config = dict(
    n_layer=15,
    d_model=768,
    n_head=12,
    n_kv_head=12,
    head_dim=64,
    d_mlp=3072,
    vocab_size=32768,
    activation='gelu',
    norm='rmsnorm',
    norm_place='pre',
    norm_eps=1e-05,
    positions='rope',
    rope_base=10000.0,
    rope_fraction=1.0,
    qk_norm=False,
    attn_scale=0.125,
    bias='qkv',
    tie_embeddings=True,
    parallel_block=False,
    init='normal',
    init_std_qkv=0.0244,
    init_std_o=0.00446,
    init_std_up=0.0244,
    init_std_down=0.00446,
    optimizer='cautious_adamw',
    lr=0.000306,
    beta1=0.9,
    beta2=0.95,
    weight_decay=0.84,
    lr_head=0.00438,
    warmup_steps=270,
    schedule='wsd',
    decay_fraction=0.719,
    decay_shape='linear',
    final_lr_fraction=0.05,
    batch_tokens=131072,
    seq_len=1024,
    doc_mask=True,
    z_loss=0.0001,
    train_tokens=1051000000,
    steps=8019,
    dataset='wikipedia_en',
)
MLP neurons of a small language model. Each row is named by its layer, matrix (up: input weights) and neuron, and shows model dimensions 576-639. Each number is 200 + 20 x the weight over its row's rms, rounded and kept within 0 to 999.
A block is one neuron, or neurons of one layer that tend to fire together. After each block is what it responds to, as a language model described it from the Wikipedia text at the highest values.

L11.up70,174,204,241,179,196,224,208,168,210,193,200,169,223,184,187,254,174,174,231,195,210,203,190,186,195,177,199,204,209,167,229,238,203,204,212,190,216,187,239,195,201,173,211,213,210,181,184,173,186,191,212,203,217,210,214,181,234,188,202,187,243,236,217,204
L11.up1519,188,226,207,200,204,228,181,155,209,181,225,176,211,200,214,218,236,176,185,170,218,224,172,198,203,201,181,178,196,153,190,236,169,217,204,201,227,216,222,206,175,168,197,208,195,184,186,187,182,194,191,179,215,207,249,154,174,195,217,200,183,201,174,189
L11.up2635,196,209,195,182,197,171,169,188,177,171,204,217,192,205,214,200,217,220,213,204,170,206,206,187,197,201,210,185,216,207,208,193,205,178,239,180,163,208,190,200,238,195,159,179,187,204,160,164,185,194,216,222,182,195,190,175,212,226,193,177,177,224,179,198
L11.up3040,203,187,213,248,181,170,184,192,178,217,211,173,210,217,230,207,194,185,187,199,217,183,195,217,192,174,224,174,190,181,223,214,170,173,224,200,235,189,237,204,199,178,166,215,159,201,209,202,220,183,153,211,176,213,204,178,182,221,182,178,229,229,173,174
Tokens just before an upcoming digit, mostly the space after a pipe in sports or election stats tables, also the 2 in 202x years, colons in track times, and dashes in scores.

L2.up116,181,198,187,239,195,215,225,215,167,152,197,196,210,196,149,194,173,246,174,209,217,182,203,185,166,207,198,220,199,216,223,183,196,192,198,165,217,213,210,174,184,181,187,179,217,219,211,184,176,181,228,233,173,214,185,175,203,198,194,182,193,209,229,219
L2.up344,241,181,207,174,213,235,195,220,183,189,201,160,223,200,169,189,170,168,198,212,225,222,195,195,238,179,207,209,231,199,203,198,171,200,209,152,202,202,199,225,170,216,193,174,235,169,199,205,197,224,204,191,194,184,195,201,219,160,185,221,193,206,221,199
L2.up718,222,214,202,245,221,224,198,191,241,168,193,187,178,168,194,196,162,196,193,194,205,213,188,192,196,195,190,213,231,168,215,230,192,197,210,171,221,223,208,212,183,189,207,213,252,194,210,177,203,200,190,218,208,193,189,176,179,217,225,183,194,190,202,204
L2.up856,222,187,179,213,177,242,191,211,198,171,153,190,200,247,225,186,159,231,162,197,184,222,222,224,204,188,172,234,208,185,169,224,173,209,221,209,178,240,226,191,159,166,208,186,216,203,249,212,209,186,220,223,200,218,209,179,213,182,199,208,230,221,225,190
L2.up1449,209,208,216,184,200,231,200,185,249,216,195,198,212,200,207,178,190,211,218,174,239,178,207,159,190,192,212,221,196,217,156,231,201,195,160,184,202,227,232,201,186,177,177,211,238,237,205,198,183,186,153,195,195,204,237,183,225,176,204,213,212,179,194,208
L2.up1508,165,210,183,192,169,179,222,201,190,207,165,207,214,205,182,200,139,194,213,184,180,192,195,196,214,178,182,229,204,185,164,172,201,185,252,204,217,225,194,204,202,172,179,180,222,185,198,188,208,226,163,217,183,227,214,221,211,201,169,248,188,205,224,167
L2.up1638,199,228,207,214,204,191,218,178,217,218,194,192,187,185,159,199,185,205,211,182,194,245,223,201,228,196,181,184,198,155,215,194,176,173,187,162,194,191,236,224,207,215,183,157,157,224,197,209,192,176,182,198,187,200,227,211,210,228,151,184,216,229,246,216
L2.up1823,187,194,217,185,186,171,209,235,202,170,156,167,197,196,158,189,198,194,212,208,193,210,203,167,214,188,188,211,211,175,207,217,222,215,219,203,206,190,216,212,196,223,204,205,174,193,221,155,201,176,220,199,205,184,244,176,167,214,184,220,194,255,187,187
L2.up2153,190,202,217,154,237,177,208,223,224,185,173,173,197,201,226,201,186,182,172,193,231,225,196,204,212,188,229,203,197,212,226,223,187,180,213,226,214,185,215,219,180,192,211,137,183,198,214,207,189,190,205,212,198,181,202,216,218,171,203,244,225,200,223,186
L2.up2246,190,161,204,187,212,219,175,230,201,185,220,189,187,188,177,192,197,193,197,194,198,197,183,182,173,192,230,201,189,146,191,195,193,200,237,163,174,170,242,226,162,222,184,192,181,193,242,183,193,213,172,211,206,193,187,205,220,177,207,243,156,223,208,229
L2.up2267,217,232,179,281,204,199,234,202,206,196,189,204,208,222,201,222,196,230,172,204,187,213,203,220,222,203,211,189,201,187,225,200,199,211,204,185,190,209,230,169,185,165,164,169,211,207,205,175,203,169,243,220,184,189,182,203,209,233,199,183,195,177,224,205
L2.up2323,214,162,238,210,178,193,198,204,187,233,173,199,189,230,188,164,180,168,202,225,211,186,198,185,162,182,183,196,185,173,176,186,187,208,167,195,222,201,236,175,189,213,191,194,160,204,222,229,171,196,231,208,187,190,222,178,207,203,207,193,190,216,209,186
L2.up2449,159,206,189,205,198,215,204,212,177,202,194,193,209,197,217,190,221,237,190,211,210,227,176,195,225,181,233,249,216,171,218,213,211,212,202,185,202,204,208,196,159,165,173,178,199,223,231,199,218,231,216,218,192,189,227,166,210,195,209,237,181,220,190,163
L2.up2519,194,204,207,169,212,179,203,208,207,169,188,185,179,255,246,211,167,175,169,170,167,209,183,230,178,188,212,222,226,190,183,191,207,233,215,216,183,209,229,198,200,198,213,197,197,206,191,196,205,212,171,190,205,157,206,194,190,189,208,181,196,227,201,174
L2.up2628,202,192,205,174,216,223,185,189,195,206,219,195,198,216,209,185,208,222,167,179,195,216,204,187,212,218,200,225,206,165,201,156,166,181,181,191,215,180,212,163,202,181,197,211,211,195,201,209,161,209,195,196,204,205,179,180,203,199,158,229,180,227,213,188
L2.up2977,213,185,206,224,210,226,175,218,223,198,197,191,186,171,176,232,213,203,208,193,239,164,194,233,209,185,205,200,201,189,200,221,221,192,185,168,191,216,223,185,202,199,203,186,188,215,200,202,191,211,203,215,204,198,178,192,241,229,196,222,199,223,181,223
Pipe separators in markdown table header rows, right after an early column name like Candidate, Date or Seats, mostly election tables.

L7.up2775,215,216,243,213,206,194,202,185,177,207,216,185,201,212,204,204,157,223,214,174,209,171,191,229,231,178,196,184,214,210,207,215,219,164,197,198,196,209,187,192,191,173,199,163,187,230,220,193,186,205,219,195,183,221,233,157,233,186,198,203,209,203,211,217
Line breaks closing one item in a dash-bulleted list (personnel, filmographies, year lists), table pipe separators, and quantity words before "of" (a member of, thousands of).

L7.up1614,210,192,187,225,191,213,215,164,151,257,212,187,231,225,199,163,198,207,198,209,208,195,178,210,205,189,194,166,158,213,190,223,204,211,197,206,181,218,190,183,197,165,181,181,188,198,185,216,197,197,162,227,185,220,226,173,175,169,179,174,218,229,196,212
Words inside set adverbial phrases in narrative prose, such as order in "in order to", "matter of", "at the time", "in the process", plus hedges like just, narrowly.

L2.up7,162,198,230,141,239,217,185,200,228,213,188,168,207,221,208,185,187,209,184,200,169,170,193,195,209,214,222,179,222,200,206,171,178,242,197,198,186,174,162,181,187,185,205,178,193,168,194,209,203,215,162,192,191,196,167,205,178,182,181,196,199,222,211,198
L2.up51,162,192,197,245,215,176,188,212,196,201,200,169,224,191,250,173,186,227,179,219,217,154,189,191,197,196,212,177,189,196,202,176,191,230,225,201,205,192,226,158,200,199,208,197,215,214,193,179,220,169,213,225,206,224,198,229,187,154,167,168,184,189,234,214
L2.up126,178,166,207,193,202,185,190,170,213,185,193,185,204,196,194,199,199,180,189,206,206,201,192,177,187,171,184,217,181,193,217,188,226,220,199,158,183,189,201,196,187,210,217,193,191,194,172,185,190,234,221,190,197,230,220,182,226,178,184,205,192,192,206,152
L2.up551,190,201,180,177,260,186,196,174,180,237,191,175,203,219,233,208,212,201,194,213,205,213,182,187,180,189,224,167,207,193,219,211,229,208,189,179,229,182,176,187,190,189,189,198,201,192,229,181,220,223,228,233,198,188,176,238,210,200,211,188,202,234,175,191
L2.up663,175,218,194,197,175,199,211,176,192,171,215,222,203,187,213,227,195,204,208,217,168,168,241,209,189,208,197,165,209,218,184,185,216,211,219,212,161,234,223,233,168,200,213,205,232,241,181,199,177,233,180,197,193,192,245,207,171,191,171,206,210,208,211,213
L2.up916,190,221,190,217,210,187,190,212,155,196,226,181,189,206,172,219,220,164,223,183,196,157,198,206,189,194,221,193,214,212,210,210,185,197,228,237,214,223,198,189,182,200,197,181,261,186,216,198,198,183,231,192,199,218,205,198,192,183,215,153,167,187,186,189
L2.up1007,192,214,220,182,198,183,199,214,201,217,192,207,230,215,190,199,212,213,177,224,221,202,213,203,207,188,233,169,236,207,193,173,200,166,216,210,197,179,221,180,200,168,190,201,170,198,198,216,163,203,202,206,191,204,172,213,181,185,195,210,186,204,221,162
L2.up1637,185,234,199,193,187,221,232,175,171,158,203,200,192,201,192,181,179,196,225,194,180,183,222,217,187,181,187,203,215,198,155,229,192,178,206,213,194,205,221,196,194,178,196,205,208,191,235,185,186,249,171,181,177,220,202,201,219,214,198,218,188,178,204,207
L2.up1710,184,174,195,194,209,198,232,224,192,190,219,202,205,186,229,228,203,200,203,222,192,196,177,193,195,211,202,200,227,201,195,204,201,178,199,207,184,191,208,207,203,200,188,206,211,180,186,213,235,200,217,232,200,190,204,169,204,191,214,223,185,223,214,218
L2.up1812,192,204,195,209,180,189,208,171,164,179,179,183,195,195,155,205,170,167,207,181,188,150,172,187,189,164,177,209,207,206,197,217,227,230,238,187,168,206,219,198,191,197,196,203,221,218,199,203,164,215,213,193,199,260,228,218,206,193,174,213,210,175,224,185
L2.up1833,213,203,201,222,196,151,185,191,216,238,207,209,205,217,236,177,203,182,192,243,201,189,178,232,185,207,191,191,221,231,217,135,200,186,189,193,190,199,207,199,206,211,202,218,186,191,229,185,158,194,206,213,190,178,191,219,173,190,203,189,197,210,192,185
L2.up2117,199,178,223,208,207,189,170,213,209,213,218,202,224,207,206,230,160,223,205,204,174,189,224,197,230,184,186,207,191,160,228,174,190,194,222,195,192,181,199,224,187,188,191,208,191,159,205,184,188,197,231,203,189,233,202,205,147,166,213,187,214,175,201,175
L2.up2481,222,193,166,173,233,239,223,175,152,167,207,208,243,210,175,187,185,176,199,200,196,221,181,202,229,195,204,193,228,188,175,195,167,191,181,207,197,169,195,204,193,207,216,236,217,161,211,195,193,229,222,188,178,206,228,203,202,195,212,213,177,218,199,186
L2.up2609,229,167,177,174,203,187,154,225,216,191,210,199,222,177,195,202,180,217,211,211,232,173,218,197,224,208,203,202,211,181,212,236,200,213,216,141,199,211,177,183,214,215,202,194,211,172,232,182,172,223,227,214,176,163,195,179,202,204,180,202,213,223,167,197
L2.up2885,220,163,210,231,220,196,207,201,212,243,194,215,180,243,176,233,210,167,200,199,204,152,223,159,230,202,219,199,213,183,214,223,205,183,181,228,229,215,195,217,168,218,202,202,215,180,194,197,221,208,205,203,201,211,200,237,205,167,246,163,182,238,230,200
L2.up3015,217,203,205,198,192,214,177,195,173,164,188,204,182,208,182,212,206,204,193,184,211,181,211,175,223,200,169,206,209,200,159,209,213,205,202,223,195,197,234,180,174,154,193,213,229,216,218,196,191,266,171,214,224,204,215,206,175,174,152,215,192,151,187,196
Spaces, dashes and digits inside match scores and stat-table cells, especially a space after a pipe before a number, e.g. "| 0 | 3", "0–3", "3–0".

L2.up647,210,174,164,220,203,222,217,187,221,197,215,217,240,212,199,165,187,193,220,228,190,217,200,219,224,198,197,241,219,172,192,201,203,179,207,211,194,171,223,199,184,191,160,189,192,168,202,221,159,207,222,239,157,215,204,178,169,227,171,216,179,218,225,216
L2.up697,175,208,233,202,209,221,219,232,219,183,198,189,221,204,172,208,203,219,186,162,211,165,182,173,227,223,258,190,194,186,212,227,201,203,203,154,240,172,192,217,194,218,203,168,170,205,249,175,211,187,219,186,187,214,201,190,205,194,193,234,157,204,202,199
L2.up843,194,233,179,211,240,192,171,175,218,192,161,168,224,242,199,229,187,207,172,174,178,234,194,214,186,203,188,208,224,186,203,189,237,194,198,226,188,192,219,228,176,203,215,180,197,182,178,204,213,222,190,209,189,177,184,192,209,195,173,174,185,201,227,178
L2.up917,204,172,202,195,207,184,215,225,264,200,176,186,227,218,174,238,168,232,215,204,221,205,213,171,190,186,182,199,209,194,164,212,197,240,210,182,211,227,195,167,200,194,188,190,209,184,219,176,239,221,167,193,171,196,193,198,217,175,165,197,184,257,171,209
L2.up1170,159,239,204,198,193,226,190,162,161,203,184,192,217,205,204,192,203,201,211,192,199,202,227,197,197,204,222,160,203,194,186,227,163,175,219,174,177,221,182,179,188,129,178,174,178,175,223,207,218,236,201,180,196,211,222,194,232,226,234,260,196,205,206,218
L2.up1202,241,211,231,203,212,169,231,207,168,206,173,178,209,204,212,213,223,204,161,215,213,195,182,187,220,205,192,159,235,180,165,176,204,200,195,205,177,179,197,229,194,177,218,207,191,209,188,210,170,203,221,199,192,239,200,205,207,205,166,223,219,229,192,222
L2.up1315,185,212,194,195,189,194,220,210,191,209,208,215,194,196,194,232,229,214,187,165,213,221,194,230,231,198,228,203,206,201,212,209,215,174,175,201,161,210,220,209,156,167,210,178,179,218,231,196,171,234,159,215,186,210,204,198,237,193,178,222,188,196,192,182
L2.up1377,187,234,209,192,224,207,201,245,202,175,199,204,183,214,232,190,167,200,188,211,183,227,203,174,209,218,182,196,211,236,196,232,186,188,187,200,203,205,206,234,178,207,225,181,184,172,223,187,181,192,201,211,183,192,188,189,211,203,184,190,201,210,209,234
L2.up1381,187,218,182,178,172,174,193,183,200,191,194,210,211,226,210,221,201,226,201,222,199,196,198,186,193,211,205,194,204,221,195,225,177,201,244,179,201,218,229,209,176,221,191,163,201,239,247,195,187,166,237,211,165,162,204,174,243,192,175,242,213,207,200,176
L2.up1726,196,194,235,212,196,249,227,195,157,182,201,203,198,212,239,203,225,195,192,194,207,207,179,206,211,194,190,230,217,195,198,227,224,191,208,169,176,208,203,204,193,197,192,198,213,179,226,195,209,205,212,226,185,199,197,204,209,239,200,212,189,212,228,218
L2.up1966,172,208,202,175,213,198,180,209,200,197,203,154,189,239,234,213,202,205,164,196,197,191,207,209,194,208,172,178,193,182,183,223,184,229,188,198,236,187,201,158,195,226,215,185,198,187,215,173,179,219,212,208,207,195,171,174,230,188,208,221,192,209,216,201
L2.up2152,189,190,211,213,183,250,219,216,210,172,199,193,232,242,204,178,209,195,180,172,244,177,176,176,204,205,206,209,217,202,204,216,208,219,189,161,197,211,234,180,196,186,202,194,190,191,196,159,200,190,206,200,175,223,188,204,204,209,175,200,198,206,222,223
L2.up2163,161,205,250,203,220,206,182,199,188,169,203,212,197,206,191,214,195,204,179,184,218,160,162,217,198,186,207,211,219,204,195,202,256,200,217,168,170,235,206,183,171,172,243,184,213,199,218,198,214,223,204,204,207,185,184,210,178,213,183,191,209,191,165,177
L2.up2840,196,219,203,228,178,210,183,219,214,221,226,203,193,217,247,193,197,174,215,214,200,206,182,186,176,179,210,230,224,168,153,212,202,168,213,173,177,184,191,178,202,196,198,161,205,212,206,184,200,194,171,201,205,194,164,180,202,179,185,205,194,184,203,229
L2.up2863,212,190,204,167,192,231,207,210,181,163,204,178,212,165,204,214,173,204,211,180,213,193,195,190,212,210,202,208,227,204,198,226,189,205,210,175,203,233,206,228,183,217,220,194,220,205,227,195,188,194,227,243,179,191,199,208,175,176,185,205,194,162,162,206
L2.up3048,194,194,194,198,212,201,238,217,195,188,190,228,219,214,167,181,192,208,176,220,186,234,173,218,168,193,220,159,230,242,188,223,217,183,207,190,226,215,196,191,208,192,199,166,180,175,203,204,203,173,213,203,168,191,210,198,188,196,199,225,182,209,200,209
Formatting points in structured Wikipedia text: strongest at the slot after "﻿ / " in coordinate strings, plus line breaks after "= Title =" headers and table pipes or colons.

L11.up1263,210,221,192,215,208,193,197,174,202,192,168,182,175,178,172,239,203,213,190,231,190,163,194,199,218,203,213,206,191,199,179,214,209,164,211,196,216,173,208,221,198,194,221,186,204,170,229,209,174,217,151,230,167,207,178,200,244,173,188,169,189,204,203,203
L11.up1527,172,219,182,210,197,230,210,198,217,195,171,189,252,198,164,179,194,226,214,227,210,219,220,207,194,226,228,203,194,172,213,202,163,195,155,190,204,187,223,174,239,151,231,208,150,212,193,217,203,227,191,222,170,170,191,187,234,185,211,227,191,180,224,160
L11.up1954,193,211,224,245,196,175,214,140,197,195,182,204,189,192,229,161,215,196,190,237,202,208,223,196,206,190,206,193,204,210,193,169,187,159,209,199,220,225,203,193,175,160,207,197,178,199,169,210,166,217,169,234,173,220,199,234,190,181,205,193,204,191,230,219
L11.up2943,191,230,171,173,196,207,165,169,189,196,162,184,220,182,202,188,211,254,203,204,214,191,199,222,196,211,223,164,240,173,190,215,198,185,187,216,182,225,216,166,182,168,218,212,208,194,202,186,201,206,184,216,193,207,192,190,206,201,213,191,219,202,208,190
Inner byte or subword pieces in the middle of names, mostly CJK, Korean or Khmer characters inside parenthetical native spellings (鈴木 重…, 西什库…), plus split Latin names and mid-number digits (Josti…a, El-is-abeth, −14.6).

L11.up227,226,182,214,178,174,204,224,179,204,200,195,185,185,172,201,193,184,202,237,218,195,214,191,201,207,202,185,167,210,211,234,192,193,193,198,208,234,204,235,189,172,195,198,215,170,203,191,196,188,187,187,219,215,185,181,175,194,193,184,165,204,176,196,233
L11.up632,202,184,213,209,183,199,188,176,176,183,236,220,173,220,174,198,211,175,189,240,177,204,174,220,202,205,215,209,204,225,196,220,207,172,187,207,194,198,228,214,194,207,187,204,231,181,205,198,165,208,206,206,228,205,217,180,182,198,225,196,190,209,204,218
L11.up2586,208,218,203,219,200,219,215,198,231,194,203,174,203,193,208,206,181,198,212,196,223,188,217,180,217,234,176,141,191,223,201,179,194,176,198,177,227,180,222,224,188,192,181,197,219,185,211,196,193,205,178,200,217,188,197,204,213,177,224,208,224,188,192,221
L11.up2686,190,222,184,242,146,186,221,168,170,174,241,220,196,221,216,179,194,211,233,216,186,202,205,204,195,196,220,176,195,194,209,192,188,200,191,203,235,221,240,184,170,177,187,234,155,201,207,195,184,203,204,169,175,175,199,234,195,175,196,226,211,198,204,202
The first tokens of four-digit years in dates and parentheses: the space before 1856 or 1932, or the 0 in 2010, 2012.

L7.up1945,184,220,183,193,204,224,193,164,208,209,216,191,227,213,174,204,196,208,180,228,212,214,202,244,181,201,207,210,208,203,198,192,216,225,217,178,189,209,205,182,176,181,229,191,197,189,210,177,198,199,219,208,193,185,203,217,213,182,199,178,166,227,182,210
Tokens starting a cell or value in markdown tables and score lines, e.g. dashes in 3-1 scores, blank spaces before stats, and header words like Title or Party.